Part of a small language model's weights.
Size: 15 layers, MLP 448 SwiGLU, vocabulary 1763, 4.73M parameters.
Architecture: RMSNorm before each block, untied embeddings.
Training: a variant of Muon for these matrices, 149M tokens, 9119 steps.
MLP neurons of a small language model. Each row is named by its layer, matrix (gate and up: input weights) and neuron, and shows model dimensions 0-159. Each number is 500 + 40 x the weight over its row's rms, rounded and kept within 0 to 999. Numbers have three digits each. A neuron's up and down rows have the sign that makes its largest values positive.
After each neuron's rows, "fires on" lists the tokens most often at its 100 highest values on Wikipedia text that the model never trained on.

L10.gate217:506457502483549560591524508532520441476482494494505539472448419565569534469498528547512480517576477455514462493521535531553498501496551456453511562514493508489408486567520488488511493481464494469531501550467529548516477498573496463518502514433483439475516436555518519609414437455466490575540554558526496496538496470521473514411471562528532460472509521541417479469514566414549536492468547471512499521528456468517465525513465562553549520470416488534553563533485505497498470520462458
L10.up217:503509512478537485593444521514486524471493514535525469500482472506557540511425442538429484535560463484525504595464481494480508477510490485491522470519551453430458521542511446534486506475476489542496482535456461537524508482495525401499522525509520533572486546516556566524441441467476562526509527601508526530506514472470438471449512495530434588487550476502510472424435566473500511507517622454424498520505506456480503536530528442522548473526519405454484497612465527461543462479494534
fires on: "1", "9"

L8.gate28:479525516489439443560499543507506468470512434430472526509488421498525470535535599543510472466475470505427509493483496533464420484473505537478474504456492458515462458473536528470447525458578539431510480410515502455484530539527496448386441563467523490494446451484469440522536580503520468510530539530512467459545517561459527460506499541486531483485510487576457503490506502482519474494453438576505481470584447488485468586536447471455482566513441526477476515551516472503532404559545478
L8.up28:477494552479485539551511498491517466505491474512491474491458526518481527542455539490491499408441466564500511428428468535476452483566485516568471544520417491499414508488555503437445501501503522526471447470444555537490564475502506507501510520539565504553540525525469445448525530495528468554477498488568426465482468589514561523527507526521539524532504533501440601504529441518448571464516514549464480471493476574510439535567450389472509526558443496505557482475575491523506545530492432
fires on: "re", "al", " pre", "in", "el"

L8.gate30:433425506527541499530520492492568486560537464456529499459495452573527531522451480462496455553566560426467519576480545481462465516461520421550471542479446521550506433555497479514548497418506446440443502463499504517486543473484562428484472527427443525538599488451530477508550524503480495525631476550547498476487517487554425522504516490539481463530459481542541495510558547495526465554515487406450456526507474541490522474534486529530553541518496554497485456466484523469541473514519485
L8.up30:397503543519522496556480483564464541539526474504534486448492524458536513544470495440518513540561472452488476512479572471514528477528476517518438444492500462515485484522587512524475418417575505558426547482462528513463503479547511484480572472441415488576549539447534519606525462409548462503565461515527564536454497472481466567477485522551474536527517578506483507488436476512454463488497433477461478516568521543506530500533479499448512538524515482482531490451530551520420482481460468
fires on: "0", "9"

L12.gate9:536500458542521479579508479544534497513574488505500497486471536522540419505495507486512512493484507508504560577477473460546510448507506539478481479461570486488549500507551498418496483576477423455531473470469557546495462516619522503473497567472461473586500483478531529490445493536521492484541525517447514456524515485551524462531413502479439419544513552489492443450516436435578545552495521535473547494450529459494536564543499565424603496487441497481468473415515553501498527482505441
L12.up9:455484565517550529410495558561517492505491509411515479554437493511522492424413485539501464541484505479545485507478457480499513545585520541492541488542522487442515508496495541496464473456520421537452478515464518582425566505532494438523542474496559483542515555566501508553464524515468462515522542508494469552444531587498475496485502531486448481467544477461482408484516493506435426450518554584438618512506548551513505473544558565493537472520505477514516505507447523543499507524471442
fires on: "1", "ele", "ro", "at"

L12.gate447:499550456475474464486486531497516551509476468466491569503532448487508448461529474502500457456464533520523485508404475426514548492481513491496511463527456474538574452430505539486515427450538453500511442488500517494527461485483422497494507465500452507490502581470543497515532426472563529439495513593436512481480496504437494509537550481514476556497458392503493440441442445542449425464518450523439471522545504497548521533508537524537568486440447458493429445543474488414602463488467468
L12.up447:475525509517511426546458515534477557501466487431546511526573519556464530500478514473532505556519517459513436513465523436524531466549441530467531479553461485464522490487514501590507502465470489614521514540506389491502552488560486552492590467509495519469578493501511435539467502560543492564498501517492517527482482501493526446507511478530476484471567414529474486486478412669501482541529500510468456563517460528527517520545534527508462496531504508553445439525492456500530491480425448
fires on: " N", " n", "an"

L12.gate345:479493482533518514439492475513412440449528444522515548496537469543539495555504520412543507503494473438462527457515518527524520434538510518503425508457447431503461487556466531475522496494527511562611509542537464502458552465516395497461499516510506481536526502457564542565541498497476538486501515603513455507505535492536484520490489545514458465400562496499478416505423504570474493452504565525521404468488499547513519528531516532475426558456559552478509498528480453455464494518453565
L12.up345:536492484439649416451497534597495460549524489524485454491475443543535514612518569501464506556477478510506548429484446542511447465561540519557519509486524504475445531528486429466475512497481535529483473517429466507457485511497523484436440525496467553468483517463487538528529474490479483458566449498553451513527511443538544482488527520493489516466578497443574492482493557468498465518448518435497497444443525479542489448507500502488515521548457446429599511539491515541556469493520543
fires on: " ", "1", "9", "2", "0", "3"

L12.gate194:538529554522511510490443608503483566465500543414472469434449469536511437478536513499461516493543400532503521526524509568536498504559564440509518489508469504509593470446468519549475483472481484525545505512453554494458480543586509457562442522490502509410575497525469423485492497454528521495438515507519476510499578560531475469476514506463568470506495535524456491492456466483488416443475559590490492543510445478490494509507501494554487518500509460470565474507544518476634531503529479
L12.up194:515486441462541544518539561524532545498492480511554489496453467505499454472520532512458513471499491444496546474519475511530484517544480415459526494455512418467484519490510543491459515446531508467497467512493539494526445583522473538446556548518476546475409404481492490528562433451487498494439526485507522521435597509443523540487551517551441501590534503562472524449473551501461481528526601480458453502436413515507601478532488464469542505465464519522492510543474554554554491523407548
fires on: "1", "2", "3", "4", " ", "6"

L6.gate294:530486634503486481525484464471480491626480470430434484551510534503462518525574462475493547527513501480448493468478482518494496470521436513428532494486509499554493541466611429430478530489479487401544497476537449523551484510468501460567506497502473511487434457454533503452507410508504523528471485541461518539544583508492508454392488416449506477492463428453519549493465483481480497514480414475494536469516437548446522495456468488512475520489481553537518496516543503528541552479535499
L6.up294:556543538493486450503528566477494407551550511497464529525550487521493459494543511498515522538458549466538429535461529512473490526547448494510441452518544508486479538456454535497485559514529457502472547521487448481488531416495475495469528492520532493549539496503559501443537524535517513434577512537537435539576550473557495475428505519484457477404532416484441441485524485512486488541518495420482496537512529475434550557484518488482495503446534487468530600579501481517530515535553356
fires on: " K", "k", " k", "K", "p"

L11.gate60:540526411506510536569524533491494465469490478486529571434578508465456489512542592469480425506488452507509551461508471460519496504498494551485501439439548526461456514541523527500530559467451518452565519419590482549486522445457474434467482427481472492532567462507542461465520484506498484520509559511477586446562548520539519463552451551471549475530460416496466452511528456524557469506500540456425494465511468548499504554516532506492577500485434536516491539472509440513549498545547569
L11.up60:506483556591491560544517529480498498510444544522418489509484450532483479557472464535501526525459481416548558492560462493451487466490511525567506462538472473463512548488471521545519481441567559425514486462507521577507552531433532541440475510552531509578499483560495475490489576440492545509492450493501482541514484517512484442489504573486462482493510516585500549442530522454440531478462455454536415511500423435544540511467467474444445475478451479532497586580490520498464476542536437
fires on: " pre", " al", "re", "==", " of", "ed"

L7.gate440:539483492502446443442432518543464532514470470537533441476492505531529491483491493392468476502545607499492499486549467485480524491528515428502495531471512572548459522438522564513536453526524502427539480509532532554482527481505498499520532446477456430474500467481502527463540444468534494498487559595489543480442439502420462507412440544545520615451517432526507516513528434594507492409478541457433497512548448520518491541484464542440523487515446456521496487530502490504446479471520486
L7.up440:508444468472507563494518485466518456529540495459462534523519525430520470453442456490505451500551424529499550478510524499556478512490486573447546400469446497434560515450493472554452507525503487486497525486519450485472522437465549466496422504385520555501481551505458433523545437518483463545510516440477483428463484533556513509511512526592504486528503507504542479507486443558487489541442463513434547504491466468507563510504459440466435478562449576431478458505566466454518472440532561
fires on: "et", "ar", "al", "es", "ec", "or"

L9.gate293:449476459518436487416495420469480527559487497523510529460483425472438536448535537466525460541505554497465538567457486540531556434502511508460507503497459512566501510500480530453466544533562555449548504454454521524464492455560456536485446525522410532483546500511465487446497525446555508491489521438474477500480576480479479465541546477596622477508498524493471526515461545584505435566504529530487497417445498591478465477519533541539496557475539461482494516533475513453457534453509532
L9.up293:466496529442448538441510530413522491506486532512440516510410457459478485516584419471491474428455526482514518478519518542500540503486561543519522506453510456513503495458436471464463473515519473454500483434505504515583516506510456481532521531518548445560486553481455525514478449513489483506563484449505614567504511432584499494607517486416573512494516459529534522448471513547527444524462498446500481480498519563442433497441472471488535565497489466441543496538510407499551471515502445
fires on: "9", "2", "0", "f", "8"

L9.gate247:491510522526402527523461491532512512509503529537530493544530485428523464405508462525533589503443586484448475499535484564504522430488499523474508547500496518518461561529482492499527487497552558420541540455479503507445526520444464536507495509502415483553496526471471497494513486464496462536472488541430470565426575551571520486544448552566498434434506563431473537471498536526434556470539530475527504495462481516533545516490426582512506584543503428496508545521538493572485438484531521
L9.up247:510479438473551506445540554519529561516513470489436520496465450439433459504607413531472533564445537532491490516503524491519484445505489572496559465500486593542516503501513519498500528513489517519564539515442572482525528458501503527465515482497593525476543580475512564564494555550512441475476524473484495519520533461433475503545520529442536441504485512476544473475567528514503516545515545503505524545457482470559453557476455548446487571550460496461518551584433428487508512443418501
fires on: "9", "1", "0", "8", "7", "2"

L9.gate365:490534411524476521494444497527503506491524525506579576471474568434510470481475447526555512481560511499466543454482549538511537480547469446503485574555412526478520520471528495520549476512475517467482471416578486461482461537522497526491528444476477485531526528446492537470540494493500504421515466529562487477486473586459479484457534579498436438519485557443477413483430495523439520502464594515505480476545412459473509533462477526512453488487568570531398443467531510498508523447531494
L9.up365:481429493504502562514508515478526424502550467488490546522526578483440458490500514593566505512542469411470502501539565464471501478454500561466479516514396451485529561486445512473523458548534516444518533495458508528558568439428477480441562479447418538553520522515519529497584458435547566465537473459557486520440487501532490503457543514490521519552518531452534523506524492590543454479577559500458514475558488497486551514525539471506515524503518521512441501538547494461573490447555489
fires on: "ra", "et", "ard", "j", "ar"

L9.gate24:497514556522464454471543516480478496616539510552573545581448539521509454486474485468519474456487527492467456506441483453455535549504495545433516544520511494482457509482523455511518520538467478457504423533529520410452479506517485512463586525521496490427505498433487516476563526523436514493465513546463512537534490491471551481442478494498505488508581454515456523512554476488500504510468486473462489437524443522454484464509465448473651440443529445540507510500517463473504451550551362
L9.up24:521475525534465455577485500482480478601549488467498511467533516516515541521496508546528534539451515490479451478596506556575468447495508486485399450477492450524500469522510427502519534612598482561475531522509509495458521520553546486487505471471432503528504509503509516472477557450474522446504439493491485522484528560528537488509481473515473453412453523492472474498401450561491506460480456505531537525484557444478514494547472562505494504406489492389532615472521436528501533518517532
fires on: "C", " K", "c", "K"

L7.gate238:537520543531543453508501540550543526469566543518562515500493464535508512371481455449582476497560509486532554523474495558531523476471537581448547461476558505518537482510508527544506541467485502548558540530518520538523468528519435419527434412527521483510517542464467442475554487541553505504468497539459453476495567493592505471476438501568480533549502491424504512454506451499530521547526520467532509555508409500561508471402520552486536488519521423460506516585469520523529478479515521
L7.up238:523557504462517530487534513549496474498471472440533506545468455510467601516583487518522423592470532506501557534428495520500439509395479553546519513471492475505487532480478501558505524487561433487504547468550476502454487518438500540543445525581601483558543548433516519474463461541511520496525474565528480451545472566511515514451487491535479482549492482475471560487505498463463579474433540519512474505533502440495527509490515494485540513438618415424532497539447497542504500506443495
fires on: "un", "hn", " ", "1", "9"

L12.gate415:491439521446544450537478496562497491554531514494555560490476481566485437449476510456534499500568462579501527512441494486490515460475467504438454478461495508533486523471486407549525537502449509509519508481546533541485499441584542498476448548526499585461506546471504510480499493473584391465519555523525503492515519530499581497513429471550457467513495493390448465506537583468430489496524503506518549434484426526455486461469527519526506503463526436417532477467518484555492449458519413
L12.up415:558583556545515464573552464577500487497427545518486550545475472500553469502497504520541554557549509491497501473495515502475505507553613519514498504437509496439467578463522491509523480484417515486535542468462476524439488510580504501500473541536525514515504579546526513428447509506526507408492519582491460550505419544518447459542511484521490467503476506457437450460475519512502522485505425515567540498531463513428482492594499494469455445471577544505440425545534468529474500499439479
fires on: " T", "1"

L7.gate57:554509497517508490438502562526443509508482490504458515452587546471551437505463491512500475516483442482506519530515460487445505447465445492444501453523490466541574489496475520506480507473476524488523465495493567507563486544509566489560512466487518538499503471530458484419550402461588496487476552564508503442429589506473458528386537574535557450584535427497473444506491493520538520548467463529496477480467545487458546557492479526508562539479523514546432487529456465510528382484469500
L7.up57:512499542542514487450551459544567562496472440457459439633512435536503539507519541486531472474453503436560460471470472479460520542522590480448530561481450453456473504525480459478519519467469477508495469527552438444523464500534442452415540487547518511484528518529464538523419520578438479475559441470508509478542563445473449525508446463520498434505481529439553539452531490575469506546541553517479519554539422504538551498518547507479555513474484517515477507535494526487494572475467485
fires on: " n"

L7.gate216:583481527496553425510507509412552475512561493496549481508443478422478513471451493524447484409549449522448552502492448477573500422530536432372521449520516470509510492588521487506490476441533494542538549543512512530590453492541485542498491509507482483558496449502462500547522442515433537578541479474467499508517488522551489473537538515449466505542428578507474514528455519463514480528545482452464467544498505479492537536496571530484541511518497423528545457464490566511458437532499493
L7.up216:532565584491546461532498577540515539462535572561561459494560506474449465516475491519456505481513494498404531503497471506528593529492564498473601455486537526426502532468561540503431495507509523492513478480489560442573506532557538449514464484472505477503500487455483541504465456446512487494492493501533582469535518492461542444552495432523443539630485498431526581490432552525547529503569497516516549500539468520477466511526569542470514532486532505518447494483478548489555444510483521
fires on: "5", "id", " to", "es", "1", "fl"